{"num_attention_heads": 8, "num_key_value_heads": 8, "hidden_act": "swiglu", "norm": "rmsnorm", "norm_place": "pre", "rope_theta": 34900.0, "qk_norm": false, "attn_scale": 0.125, "tie_word_embeddings": false, "init": "normal", "lr_mult_qkv": 0.4, "warmup_steps": 200, "doc_mask": true, "max_steps": 10195}
MLP neurons of a small language model. Each row is named by its layer, matrix (gate and up: input weights) and neuron, and shows model dimensions 48-143. Each number is 128 + 32 x the weight over its row's rms, rounded and kept within 0 to 255. Numbers have three digits each. A neuron's up and down rows have the sign that makes its largest values positive.
After each neuron's rows, "fires on" lists the tokens most often at its 100 highest values on Wikipedia text that the model never trained on.

L2.gate115:116161123072155110089129101159114137132126136134168082112129142129150132180128139143097112141094082094164137080143114140141139038105117159179130086076169143143125084117185130134131129104148108090133075090221117082087063110200109166136142118109140074211170145095096141111104115101090119134
L2.up115:180114071155142119140096096154139064121200135142125151124149130138174144131107133131120123155119144093114154077108128119162135164107129102110138141103174140122106088137121125090214181081147066088156087136132116090097131167050137098112095086157117163089147080058155109172145159194114122131
fires on: "-", " it", " Film", " Year", "un", "ip"

L2.gate124:079133128144183130198102124193117078152099112081182109146109118138152134163068151152136097092148139117121079129046161083113133196091150136140108104121115138161061128101128128133135087133137103136149133066137109094184134111108079119135181139143104196162133082089160122144133158112120177125
L2.up124:144103094125142106187115043145069094133125141148183072153128127099114098141138119128138175120138086154149136145084176166055129182134113140114115128205170085101161114101120153126148130175158120127145178120165099105075126156101077163118159137128162126149146107053121140126154091128152181133
fires on: " |", ";"

L2.gate444:139137202138111096075110094116180144120134142108119124166124204177155169183089134126099149111142152148152090165113091147165152152115121150209109191081166115137074165143207188121131064144079119120131100114128180141141093148144171188100161159170136130156135084213114150071136115154177160191
L2.up444:119118118147150152087107140161115053090127139088140165118120082087134108117174127124168138058151115098107124111090163209071186127122167141131099086172106087143157144050172141079116104083183091114129132165159156113156139180153192070161059190109156085171166172168169138158123110131078160097
fires on: " as", " with", " on", " of", "\n ", " in"

L2.gate615:174160158128117168126111104128137078119116074141120152172147169156125157077139146108070117108125137115146112150100148146178144156099141143142123146160108078112161180165144075112126112141146160167176079071139129133141146165102162151128144167118169126142118125156132107089131091141145183081
L2.up615:170134196082154070108161121055120144100109121106084164146139134205089146143103119136097091073112165152113078087132107204109097151099139178130148170137144064156142179158128096072152128075164188138129119135162142136154129142158163100159107064111134115108087155112100129095081071129110147115
fires on: " |", "key", " as", " Feature"

L2.gate1262:147141094179115161126122123141058080160193104125118108132093112082119116154121172114120142115069124090121122102051156104113105117126121221102131140149155136141130140149068132126126126203136081060120125118119167127128082151212115161116215167204095161174131058161119088137103122116131200145
L2.up1262:142100098182081099141088116129090118142147139111184057146108166094140113137132163133131128103110096130117155075052107140131130096139114172166151141171144124091116104143152176103110141111121168126148145115137149124104124121150080156064158143128168139134131151170087148126105125149160226090
fires on: "-", " |", "–", "i", "ot", ";"

L2.gate527:116177129164099121155058125153186094066182112150174120144166063123123220139127161165126159124128075134137112146142143102191129142123187171195132138086098212136170154137095121129163137155125096165183091113152065088143128143205114136135146155110114138134091129127145113050148152105085116168
L2.up527:110116135135090137142117113143126080123193093143152133083127108133138122141113164153110099160122097194135131158178093187121122088157129182155123136116099118130172145146135126081079170183140124209166068136108140145130185084103127077097118100142116095167070114091120119158156126138147148148
fires on: "-", ",", ":", "."

L2.gate1535:196134117072158170177128146131171140093172165138183180167133095144169132134117149121131131151073149146035119135179115205137154108132169116154155198099116195142144107180194112147139084135170152113079155166192212120141153142111105137118164103144135169124190108119148111111134179128128150136
L2.up1535:190177096127110138131159184154118095087109144134163208160154095164111136140098129151050130215088129136111128143182151127133161113172183114114149176116104128149159100138159118198136112149127164124083108108141128130128107110119119110208124072115088084173107146070152072149127119173107190073
fires on: " a", " an", " the", "en", "ul"

L2.gate1376:118123119123131090068093176096088142119138150092146091086182157125136167105132149153099131101194146096099112141152121105127084077125155103086136132145160145116105152107048147062184191154152166196074097167161174125133113099111105159104130113153170117147130140137132108102120115123118141093
L2.up1376:153115168076122080150110144177139112097163139177155101127162148154115102096141089136121122097120110158143183131130127133088122142129115139119087093064139111103083118165177096132109149115111216118184114209114141139145164071090105088149149127117029172091096080153082147124123115157093124149
fires on: "5", "\n", "2", "0", "4", "3"

L2.gate707:157097102147117049119140136130116099180140044119128138167155080103115133076119114161117140103028134081184140147134131203076088162126123108077139137130149130118174088144154160117078095072108151127161129110122167134142152156094110137135107085163095116083163080116107154131132160122066134141
L2.up707:154119067142101167101181112059132056119170126122099104097129142126116158174087117148117149095137070128146118157060179160087142111154179076082113153192097124107171142175118110085104115128077134129157113134149081098107172168104128098105151115073088130053124157143093106171134113120103162119
fires on: " be", " was", " is", " often", " being"

L2.gate1454:149146115141180142158059089097120091085141178141112093132138119112159123119149127148119153149128136160199156118131105160155170113113155106092133151154086107153182122141154121153180132122159109122145145113084109136196105146157164130144151175102087132124185152104172166151140151077095091079
L2.up1454:131137133125061152099169197113115164127123112168147185138105120118132107104101131119119152115142160127138070110162086107129084114136124099128148126132084123188180152123114170095131136141127148176129127180133085135113064154123128168112170146146084084125150095097105077190137139164112160168
fires on: "-", "J", " Grand", "j", "ab"

L2.gate265:176083153135165076127202125151131142107138120114103130063106123126137136088146148156079104129150105152190122150131114080087118169144102155109191111153102172155138128097100103181130083140127122152121089069116103146097111164151096175123113123130127138081115103085155133109142143100133182149
L2.up265:109183123107107155096161103127092130124135154115150124114052058115140098091119080173123102121151078166129116230058170136100145181161071108092070116150123135192122083184116161154157130130111163127182140124160124127134168105180136119138122191178103170098148184120153143151138118151116149103
fires on: "th", "==", "|", ":", "rd"

L2.gate978:157065116146147128115131155087147085140156156140129096119145124097107107134020145095141068135127100098072138159091082133151117183145141158149132105145109147089192139148126168112189116220203124144120176177126173090095150117063076176097125099095107132133138179149079082076091153091105130117
L2.up978:106094137192145076076150166120101145118115119146157111132124087127066138132144108145137103134106121072180133122105130149138113096122095131125157116058185148083118175129149113140111114128153094073159186169146145150175163207138094168135155108089149143174117108127143093153138131117219089135
fires on: "-", "k"

L2.gate524:088167118084112147114124145206144032139136123097072170090134108130155146135123184135143072088052110136147122128124122087094157163097157173145120163173147165111152192126138152130131144166160129120151101125153111117071125082148158108093150057048130130068087041137155127138143137106092108120
L2.up524:140131165145095145136154098178121126121185163136101148076142127103171157099113073146106123089102150163158114118125065163082142104137124178158094151176138144111174154148106134079081118094127155139120131114093140160134127162201164085133121132130157125178073064110141158127137190132135130128
fires on: ".", " so", " Length", "ri", " |"

L2.gate1067:135150220122158058145128182105131119118147092094153162124112126115121200143083126151143043160147079120152105107091147070185149147164110104100143172141149135116137077064074109053098077190091148118124131141143127149040162114117149138092144127189138162052105187122107118114090157179133151098
L2.up1067:132107143099141113094107137125182197071123094137101156105148171122130122135115130130107111113149079094165128188114135127157116101087191144218094102178146120175117147109076173113149086182134118102140054161146084167113061145125076128106118125154124142158136122094131160171129067128184115153
fires on: " who", " and", " where", " as", " which"

L2.gate1227:143128137117145142093172098108145120104093102120166133091162142077147065144170149085129106148127113135164142138101117129110148076190118115161082113095084182140150124178157076158152110152132110106132165132094132109119081163130094094133095101094112119116129192163179124151083148144106132115
L2.up1227:143158156126123111124194072109106101126115116148141124124162141143149121086120163064128150082117077087136124140085125138097087150071141167108069169092111123146124125116110078089100168130132113144145144146117092156118155089140101123064123146168103159133114146118182146118101148077089103052
fires on: "-", "k", "s", "in", "–"

L2.gate1325:140141141135143075160136145122130156155134116121166138113165118129125160185126084122164159136123084093127131172119144139053066184161131123126155077194107144145145090091110155089142147151123130096114187175143075138165213154138087029113107159166130129112086123142114098137115162169134131115
L2.up1325:185078082126110087102097073153112119126053095119148175178101125095196171167085065090093122135165094189143128107102137150157157190133184158100102106143087101099174114119121150135095110083178126184151140089093203118068099175133036109137091121134085108085128108137064145147166104131098110153
fires on: " ("

L2.gate1445:169074101147120095146179147171149167211141066139079083110153170108136147018110137073127119113036119204138152093150111127153147134121100110137122126123118197153170133156113154166146123168151118097168162106157200137112111090095143112114138173133127144115145097131176153127102116067175136162
L2.up1445:137185111102154162118121147186142109121156119043169121105158107141158066047081167130153116138131159177154090092089108099209114136184170122081105125140138145141113147144197162142116114104163121126125053100134149156128139147154150137122109167175158119120086069139129146101169057128089127181
fires on: " |", " so", " II", " Corps", " episode"

L2.gate1387:138136158168121144110098162152114136169110106126169142132130144118125134181104122141135131123134092064148151123135164203154138160074106138119093063092164104145088108118111161118097160133059109120148215151098162150113123081127140137070123199164102147141107144157100082118077137218090109101
L2.up1387:113128176191125147079128128161152105141209126191126124090111142143130154114109107119116111154112112094193104110163129103094120113130096126097130115088182148163109126140112124116183174129087100059120161094145167121127107075127072134053076200153156155164200120138134118102099195155106129113
fires on: " only", " least", " example", ",", " Only", " just"

L2.gate579:173155124165151124154174152119161126130155150121099085172088104143124100140109153118130173150155111131118164114140165163165092111141126120135146123131136179149114151115032143167114139130160103094146079161140121139131113143174114105089143145156150133155159128099192146097160134144080150153
L2.up579:121113082139104108149100133152095130163113073114032154083143139151134129083151152071094168152127106125121101140144167126153102117130187220162175107102148085140113150115083137136108189106100125202123109136102136113149163068159091147075072161139157183122114148200127153153080206082118128110
fires on: " and", ",", " or"

L2.gate245:112133105088132117158109109062073174171137122099136073168102086096140210109198140162113192095140144153154113102149096103124113141125135115118128139105143186125162130178117105166058055155145086156111144110122133153138120085123099151122119149113130153101127119160120170178215146108102044115
L2.up245:142128134182114144148133134104135144176183095142080093166162087110073105113090179121089135145148142125107152147173137152103125127127141088148153171154182112153185141086148135098086103187129104129175104132093205151136103104136131160140118117125060180143101162131095139104119144142101163095
fires on: "–", ".", "-"

L2.gate162:163141181123109167150106138137213148132145138151169151135080126048111107153165133032139132145145133170199174127127172122112123167123154141133106111106059159146104089129085117118138133099147109155137152094114060084151158145080128130113090179109110128138138155084110164174138103093148104129
L2.up162:095144111126182166153113140146100127155143094160110120079125099112143106148065086115134131092126121082119114124137155087150141113148156089127094150147113161169085080143164149143149072163111125089038182160143155195168147150126122152132130206156128098211150169108155130100107068137110115135
fires on: " |", " Eastern", "ans"

L2.gate1093:121178166101103077145100095139110165146097134091128096103052129104135169139080120090159111165132053131149155121120119157009135111192150200115107105105180113189099096115104113130143142107054125144107098155083153130094149089117081110123112146112113092124091157082137106176140155129127130123
L2.up1093:138127147073129111164113166151096138122131147038143086113151169078113195133084108071123137173119096156145134122101200140120133160189120179117127151113140135168133098133143158120135162105091144126139115156122108102138148078173096124125125169135121040131077163103136096161096121120171084129
fires on: " (", "°", "″", ";", ");", "′"

L2.gate1151:093111162111147156136137094120150140170126169120175113145103047106125108149122092096122055126144133139117159130114151105091136115142139129129141161122105165126118118177152066144140097138136114106144134195129192163091144070115142150091167135146134066116137145162156154113062149146133092178
L2.up1151:075118199136135156100121113133129136154131126094101090126077130054143153146158126128170111155122120110147155115165130113126127129154113156148168147081168168164083168156175170123159097135157074119127138219162169134141163132167143108167087203112091108096069166129099092119131142099158133078
fires on: "-", "gl", "r", "b", "up", "um"

L2.gate415:190123167082122088137125156071119157130159112144145109134093154136156172152156130092113091127166112109184099130161140133132159132181129136138106074156123106114164000087200137173152147144175129116126240088116140118104120143149159163102089101094095110107092152184143115180146095152136158085
L2.up415:098118128196160113112174177117127100102140147161156164103091117102112107134121148084089072106088097154070108160168112085130077142126198144071128063119103114130145135153153173067063160179150068126108151142134093113161118180113073132089163075139118118138106120101128215183135140119030184135
fires on: "-", "ot", " -"

L2.gate670:142169098121140106111089090126090130110077126090127115117117138126109097166072153137110149040153151122162121152140140095129103152177182135171153087102148093128161143133127112127078088174132135148107084123199099140156079166118151153099066128105147177143113104104138195123113094128099108091
L2.up670:107129149129112063106174097089145130135121070114186131128097118146154115077088119113130105108119156142126102165147118098103102104104115082128112142092138113132115088129123102095137155128107152139134143133115100155165129127128171099140112116155066160149070122098124143112186142139079092111
fires on: " as", " -"

L2.gate1449:177162156075109118171088110119173159166088230163163123139109123163196140112135153080202124175132098096149172122131176103170143167083079076133108116140122176103127164114046129144119085157105166160086118196161064115108107104140117102145199068081130154180141081128188095112149149111118103057
L2.up1449:152075091168122151230090202115114130158140127096117097121112118117157162125124091177118118122079148141089140113145092138121184209114134088195109131144114153158128117133130146055197123107080113116098142131094148139146161087134100139125144151168132111134085164138135155136096165112121108063
fires on: " (", ":", " ft", "_{", ";"

L2.gate1383:124144178086120107183115143175175080136133031135104142123141135148124073119029126113143160132094135116088132217136198133137075101151082117147149150149158132064067123048092102106153148133102103116173147141129073122188097103145155070136171133165149121088114168162134102102149070220065141112
L2.up1383:166077168115098166154128180105101159182175132143106163108158053142197183153102136118151154141134140118182170113115136139158146186138111154096095162110139121088115090176115131181110107172124164055093080122109135114124069190120101167132060142125142138126114139185094104145127172149087115122
fires on: "-", " then"

L2.gate423:092156139086123166134095202130091109143125141120094154177134165167130102020130147116091145155108097144150104132141128106056121105114124147140115088181177121101127131113142146095123100114138107104109163109131150159104114125206096149128108132074110143134085145112074118133145086153113111142
L2.up423:110170162105145127172083158179131114134142154156173152160210111092084113116129143161117118106128137127119151140167041117140091104098138115087122095175119127097152176123126096112117044081152132143132149108088095171135112160157126133061182068138121113152116089144136154111110133125112090110
fires on: ".", " Length", " (", " Votes"

L2.gate395:143152127168121136131136074121089106069100072043113122082171098176144134125044086115154090183077129109186122107120090102077088154109087187107064133217117126166128141124139153124143182215138138109139094131179075153132180131088123057107124059132097144107124128127135107085086130038090158109
L2.up395:112070118110144140092107123117107144136145092129140100121132082097136145140082073159144107160094153119140098094121163177131202123126101143133154181116107088095148107130134147118107116088210111101140094117118130128115151107173162191093085099138114152125079125108146095082099160110183143102
fires on: "–", "-", "ust", " later"

L2.gate1361:071144154113133096134123197146140127121111133144171183101082157186168127108221179133085108156145085159135107103133133098140128138141193056146142061149145164077178081134129132110124103093117172153116180156184176057123096111080185165180114147121130125195071117162096061125088092135141148104
L2.up1361:113161182120102089067173139198130098115159136179140210074170151091093131125140129109127122132148150152089112139096146140102105122143115103142115090131167122072192116124158094146135138076153137102143166112158107108109123116114082136148119110171119202116156083167140116126127128135127147101
fires on: " (", "("

L2.gate548:133101177073092042086147119053108105050079110094090123158137126149112113117135127145149145113131093167130150135127163098132109091138084170156094131105087109121199115129194167098156089176139113135154106151103148080091100131114158149163084081161130110106157064100105120141106119151101158129
L2.up548:109173171149132131104111123150094104181089186104127087212093137149149096142200129171202176166106178174155153157163153167169128091207095111062154104111171086050088043098186114139105094177126179106142147186099132126150146105151176116148068104093135148162121109178100134159081123161129094119
fires on: " |", " being", " -", ";", " ("

L2.gate301:191046164128115114102132110122124108151137079103144127138172143145173145124210176133163191133104117142150107151153059090179170160124140152136082147066083150108120117058145155167153104133145113095165111087155171090099132132174177143117129123189135063169118126106106112152130086174117113127
L2.up301:082175193107196094139113144135100110095121143118077173120111121141149142202176143161105117137133105144137147115123112133179123157085157145144085111114137128175126182088200132159074113106084135110115117099125102137098123133167137158150162148083141151177109105078121099112154149204093078156
fires on: " of", " World", " with", " used"

L2.gate1334:131121151148146100165086098149050165103112168098134129139141146139136132090144138071118105129134155132088115161108117114154122122133109130072076102086148109071109126091144132091153065085117166129153126054208105052142119139113155104139102105113109129170135112093077149124142141148164135045
L2.up1334:129138112142127104088150113148102182133136086133135156165193160149125153046142138114129113111173100136137129074136154140085137131183180112090128109088159045035094132087124101133113116165130177064154094110118088064125136047159153115130160173140118149074139137146134155142151104151084172076
fires on: " (", " |", "–", ":"

L2.gate1297:119099106157091072114137142167149113131092125150120132116149109135203092138147118144134169135157135129127136112076150182118163171110116166143136159110123171088143150177145162104093176141077129085101102127131163113059111080137128144162095127074110112100083158141126158094124166110109136094
L2.up1297:125129156194118131143173084148070163145147102132146136144065095156123057152146139142167172162161138076121131126122069172073120153133159120136108090141148078143096089161064161188154166156089137130124128107155170147119144067120112105113150015099148161092163104134131098113120094134095139114
fires on: " at", " of", " |", " in", " on"

L2.gate169:092164173104128132120092176152098145071106138090129115138140115102079120137166130160126170168150183120123152153179126191170153124105141126111089171125160112114118085132170168142121131076114129127178119134164120107148189134075132082141113071149089165135042068109116069119181123147084167119
L2.up169:088129107106109086154099123114133107135180105148100124131110130080121085033139100150164115099111166105079196110125120112122108180114170150125109118072147169081165149094089162076165143119153165106143143164150128156087130112092120107112127182117127153114162106121161064069168184185157140100
fires on: " (", "is"

L2.gate939:125121146097074117112122055152091144114072116132134125127130166154131093087099165105153155187160154196124139174176141130139162154109134111173072147105096181136152135139137037097150106131145168211146142151115150097170216157106159131063104156131120140174144168109127127062147099131127137113
L2.up939:137128134150030224145087141137066137121105101131111104138129127114188142158140124139088079139160171148112149120111089083133119070166160162124125135139125200225178136135117108151141161140162093131163096146110181124186163115106120112129109194141138135178106141187113138141162138122136172124
fires on: "'s", " her", " Her", "'", " his"

L2.gate601:144190136083125141100138158136111110107091145115141086095100195129114102149134126197102120141180152094191143097114083104149106143145089112158089094137118201137122196151123090133079134140101086154150147121100118143153063155195113091117068162069167082121198109106128189150178189131138098151
L2.up601:185081120179075108101119104167164137105128113100112106131117140157134091099111167108062091168139151159143163096175120106193144126136141097169108143089195093121105080141158158155118116171113089075089171111122070144170137155121076078147148162128143145071127091165117135132166093131090122142
fires on: "-"

L2.gate625:154107165187038159163125118136139104140191132214170151130152145121108104111145108095128095095115176133109121118118123127148123113131162081158165135078160120134132086100090073169115150165109108103110134062104171093120132218077166131091105085168105095065134084116132105141153085137112097116
L2.up625:107135115155125138143156199111143057152141143168154148139161164117082101114166124084101152151164108147215143110099176080102148131095168132118137139104132133159151144086124127154072157150149082051136136133115174135162082125114137096091133138180066121102149128031127136137147071107113151111
fires on: "-"

L2.gate744:044120154067169138123121143110138112152204132070064149146099136133124170121102161140121115128185154155108079161139117113159158165165161116082162081072115182153039126167130097157149103131143176144163100094162118124138155124137127180136096117169101116052066148157170088099042120117094138092
L2.up744:113127157151190170146151157158136163142124123133085133090088138192134101141137160120102127177187141161175093139088134160126153165139189100117170134097120079126107134173102178136110107161189154162109099127153147143127159136132088137103098130099105066098132112050129097169118141133163144148
fires on: " 1", " 2", " 4", " 3", " 0"

L2.gate1283:134115138069117117163053105132168188118103104094158156117106087122162088085162126111097102145138120137089102137088154118133157124068132099159153197104110148191103090152137127122134103142157129175080145134149184073146145076120129098095191155144134114149132099148085130185160103140123096155
L2.up1283:175169162081121128115086147104112130138105133146109160170112112120063113190146185169067162126138117129093103129109140113092099124122187109135177145078158128149139131152136123129163106214062153125077158187107106150139136179120110088146125101185187149190101112133097132113126146118123102168
fires on: " |", " the", "==="

L2.gate1384:107107153105160134098115133136091133151121083111149158122178087146082175155096122138173135178103134155147121154114140127054129136132152091157161132103178119118103136101143153136143103152075119139140106137083131185140119157182083127118135126157155153171134148117085173059187138121083092114
L2.up1384:134115118117159193211092112167155114109139162110089175141138069113084166151145104122200131140086125138163130179120090121153118104147104150061125160053167134161151092071099137135076152144092135138135144143108111169138105156141076101171132152159086164136143095119069186086174184130051107126
fires on: " –", "–", ":", "-"

L2.gate967:109131100097135133219095108156163141114144111153150194097151132166171087159143099125238085150109090153095104170119126077093144186119115160128159192158162107129133095141098100124156142137106076075118189118139129050150105134114130098149142156090194111152188163176136167110148074119109087171
L2.up967:161147189117102092129144209132137207101107132141110160175122169140172108094101067134117154138184100135142097191098161125110089182133165218079093140131110095158096129118146131133126186109173161153094145119122109108152129135086139119142103136159077160103136146158128163166134151131148097075
fires on: " (", "^{(", " |", "ag", " ="

L2.gate112:153152135121116097104063153153087149186099150128069138137154142075165122135165147192191146090141158090011181132099126098144089110172120185066128065156119174112137176119169096111155098158102122079150166148109102099111149124091175095111135160164155107148178113106093104098130143116140045140
L2.up112:100111104161173125133131131128058165150047124173130086136128146132122104148111129115115145116124157105151101104117151163099181166142048125151105091078172118148099180088114064093090154057160159113082091129111136117175172103152164165129140130097157097126142070171111108123120118102180106116
fires on: "-", " (", " |", "3", "od"

L2.gate123:146112105178132053098090080124112142112113136158110087094163153102160123149083136147166160107153122140146172116190182183062121113163111120122178142165138147182191149114065123129141143094160086115134140113084152135120170098104121183074168143124093138172130102112141105113082105156147093169
L2.up123:151145108158146178116123080130105112171127107117087135086150060193107097160048143151149073139143062101138209109159138144123072134140174104111140104090146115130072128119123108111119159097108113114115126114113115170082119145147125140109102112169143155139111112149172142107122134120144131151
fires on: ","

L2.gate465:143202140106141142158171138124156085193095158130110139125076099130143105104141099165133106127134092109197221109140149094100141105125116123097126122143178113165117079172070060117151103049138076146135089182115067127149131135146131125122148132144105157113151177139155139124144131179130111177
L2.up465:196110107154171121164148096196150050104149131141164157152106090163120130096184134135055153179109210089179144056143201108104114098098108139116158113198111085142137140164178129132125124104145118150150156129115123114158166135167163110113179124155138080101137145126125195175132114168084088170
fires on: ")", "}", "-"

L2.gate1527:132090079139111147107098100122113115137138135156100155107117081115125080084169159102151136143112138151062144170157187143155124145139104148170107150131126101130085127117122135166139184110169157084075197093166119124097106050109166179143160130079121117120154153085116070132141122129118097131
L2.up1527:157136115171108104136143174097098134113138185098062123138088162155100071125157086143123116069130155159113144130122112081154194169097168137170130177139168134108123119120120143092104179051127109111045139153148225073108072145151135124140140148116135109139121161153130090119149128139145107105
fires on: " the", "===", "|", "Career", " to"

L2.gate1060:054119174124091082137123182136141160113128093143112153102101129151154103117151114147129152170126182101135211155083139166154141145119105080137106106083100150125146143074113145126218181158119113126139130136130111092140098076132099057115114144088174096218133161182118123089119112105160096130
L2.up1060:048163124043147153145136139161085104135121143109101188152132151133171080167144150157199092134140162130179081088115107130130111097144160086125140140121106102105158080080217167101115102162130076148098096152090067167137133097090109127177115061187172171135101121135148082118118111183083159157
fires on: " of", ")", " |", ",", " in"

L2.gate789:140137159179145065104149155172090085119156129081111101122138109119126145144169133162154146146211113154158089161109114146086149133131201118167130119131131132155164122098203132113098134152152104124085136133116138112102132115130099165127145122116106103035118102151080138107121134097109090107
L2.up789:137090147176161105094131097142119059108078140121146102133169131127147038143129129068056141138154120134114128098133105178095174122116091123112074109133111131180127062089186100113163132141101098176083116191090169112161174176083080105154140126047136153148126116125122160073138152126096081090
fires on: " in", "″", ".", "|---|---|---|---|---|---|", " |"

L2.gate1452:153103101093115186114106143081093073059124149143133152102131177143132149068168172185131148157132117094052119109094144104129140056156091108121077084129062138083116135111154060121110132105121173069123157143101096107111139083103131119148128132129145082069166125068171133135213134139114139114
L2.up1452:151104157115090189163136149214115107090162117099101089140200114110114122061145128117123074169192153110101125175168140128194162106137103179216125118124030093136106128115142094101066136200148151201092138118092134167177148136159092187187082170129176144113144154127109131182203132169140114095
fires on: " and", "-"

L2.gate1088:149160119126117103202104130075104088081068111099171154138088167084134082125120179121134116089060073137140123113147134173139046125173097141149147119113128116110169100111095075130121102153164133144119122177138139100130127122166098122137112088097103134116131128170038121109135110200144140111
L2.up1088:152138134161121075082104160112083122186119223093116151136128134109145113097076135109104136108112186165152151140089148135148122072162136101109092061109164145112100159141132094135054125148187190221109104141123156133139128113122132133081119157108141061098144171154139115134120110135142143104
fires on: " (", "/", "("

L2.gate40:167144145235085181161157076169143150123034140129127108087155172074180131125124135074120111141102096102096133136093151181105107159146093159130144182141123176105107108098096146121172105147142147117082158131119107137159066077060104139155103152125116143114137129118068133057147131129083136124
L2.up40:166106102152155111137123115171027116120086137072146081062151127085167081143166136148125155157127140154066153119112142121211139152072089105109118138144139178109167134139081144122159130105096136174081129159146130098145139055114118079077189095121163178111112162141119131177134148147134142115
fires on: ".", ")}", "|"

L2.gate491:138157137194144139057122176099139128182158114102157151195118155137092073169137164139133144124142133142091140149118103104115162190121176108153152101117096123034175132108135153117145114189137134109124138153171126155120153081144176127049123146133111136138038101118106082056097156122094154116
L2.up491:108144176115129096097200114159169069118108095123137140155121115147071140119148098155150103136095135168196111121094146108098161076142124092116143086102127076117145118113094119146092154132147157202140144163114151151079138084127092093110143143158068150156123152100111117143139144120084132140
fires on: "\n", "4"

L2.gate511:128054100167064096111152163154128076137093164130120083114157143101125109099132127161102068160137132140052145121082133184104140136155178117108089128091157163161159084113158141147127135092153146094130128099159108146123133150153129115141089136202093108166091119172154143157115152153134130121
L2.up511:195141155125112151118114122186094169202143159132104136126077114165104117086178163176122148143105179146128159104109114153156128178172120125128096101112108114105167120118118068105161131092166183150105118139107126124129183132173134166104131135131184106093134138136145134109136076177120123132
fires on: " |", ")", " World", " and"

L2.gate36:110165100130101114097123127094099107115155140084112133152093163143118159107190147080136095110149128117109114206232108140159091105149128107150070064071120097145150097088193102131144149137181083163116109179159024121164204123152111138145162150149152167174173167082090134131128116113162137163
L2.up36:128168144134095156129143148107082090130134137092113191102175147103119089207131138101107120162129149156122116105112115161100097131108115204082173100166144127118106171155130191108121128140121135147153112127176208109126144132089156075103101161128144119119136067176123107147120186155157113068
fires on: "==", "Best", "'"

L2.gate626:143160153100143124127051140113076139152084119040158148133086133119122098190165130147116104135174183166135116115069118120113121154126106167112151062051138143101126191135090135155139152102110151044129141144108150117108204193161137119136151123131148090114120137153154099123118152089121198132
L2.up626:145176132129184188139131111188052085097090109123129090114148116082108129162100130104122094117149185157067118102094090088127076188136122121116131105069149176135112180120040129103132134105118096116124130087062137163149133157099113174093102123202146146173103111155090103110090137079123111105
fires on: " |", "|", ":"

L2.gate26:176103088189126083160122159091111121075138167184121118173110112141152159093150102125150087155102098143139167148057203084133155065112099125191190086169111112120136089110094065138112142124145120134114088155117163138119195164187128091147116132130162132108119148201115140164165113168086095169
L2.up26:159124174110095177042082152142123176121113068171103109121142104132104113140151105109103111161147121111088113151143123099130156132143207072163156125123107110131087179125160202120035178096044133110082112168070155123143104099153136106140116176101137178129118140125165190122162157133121100142
fires on: "\"", ",", " War", " and", ":", "\n"

L2.gate396:075094169116187133092135107153130068141081185129141168143117112158076129124109130164160105113107151120111149195095140136114073157102096184144117184147059157107116143131065089127157079147138127102075138204124091142141217117130115140153107141103130106144125096119109169146150191114091115096
L2.up396:128131139201173110156168154129092092136114138118196140176112131122143158143044144148127152129134132117097121071129155113130109174089127169161107061082126127137082127143081130121207168085091131072157109071138089165129126080121062146149104160124112158129111172109167109150068133144179130179
fires on: " (", " from", ":", " only"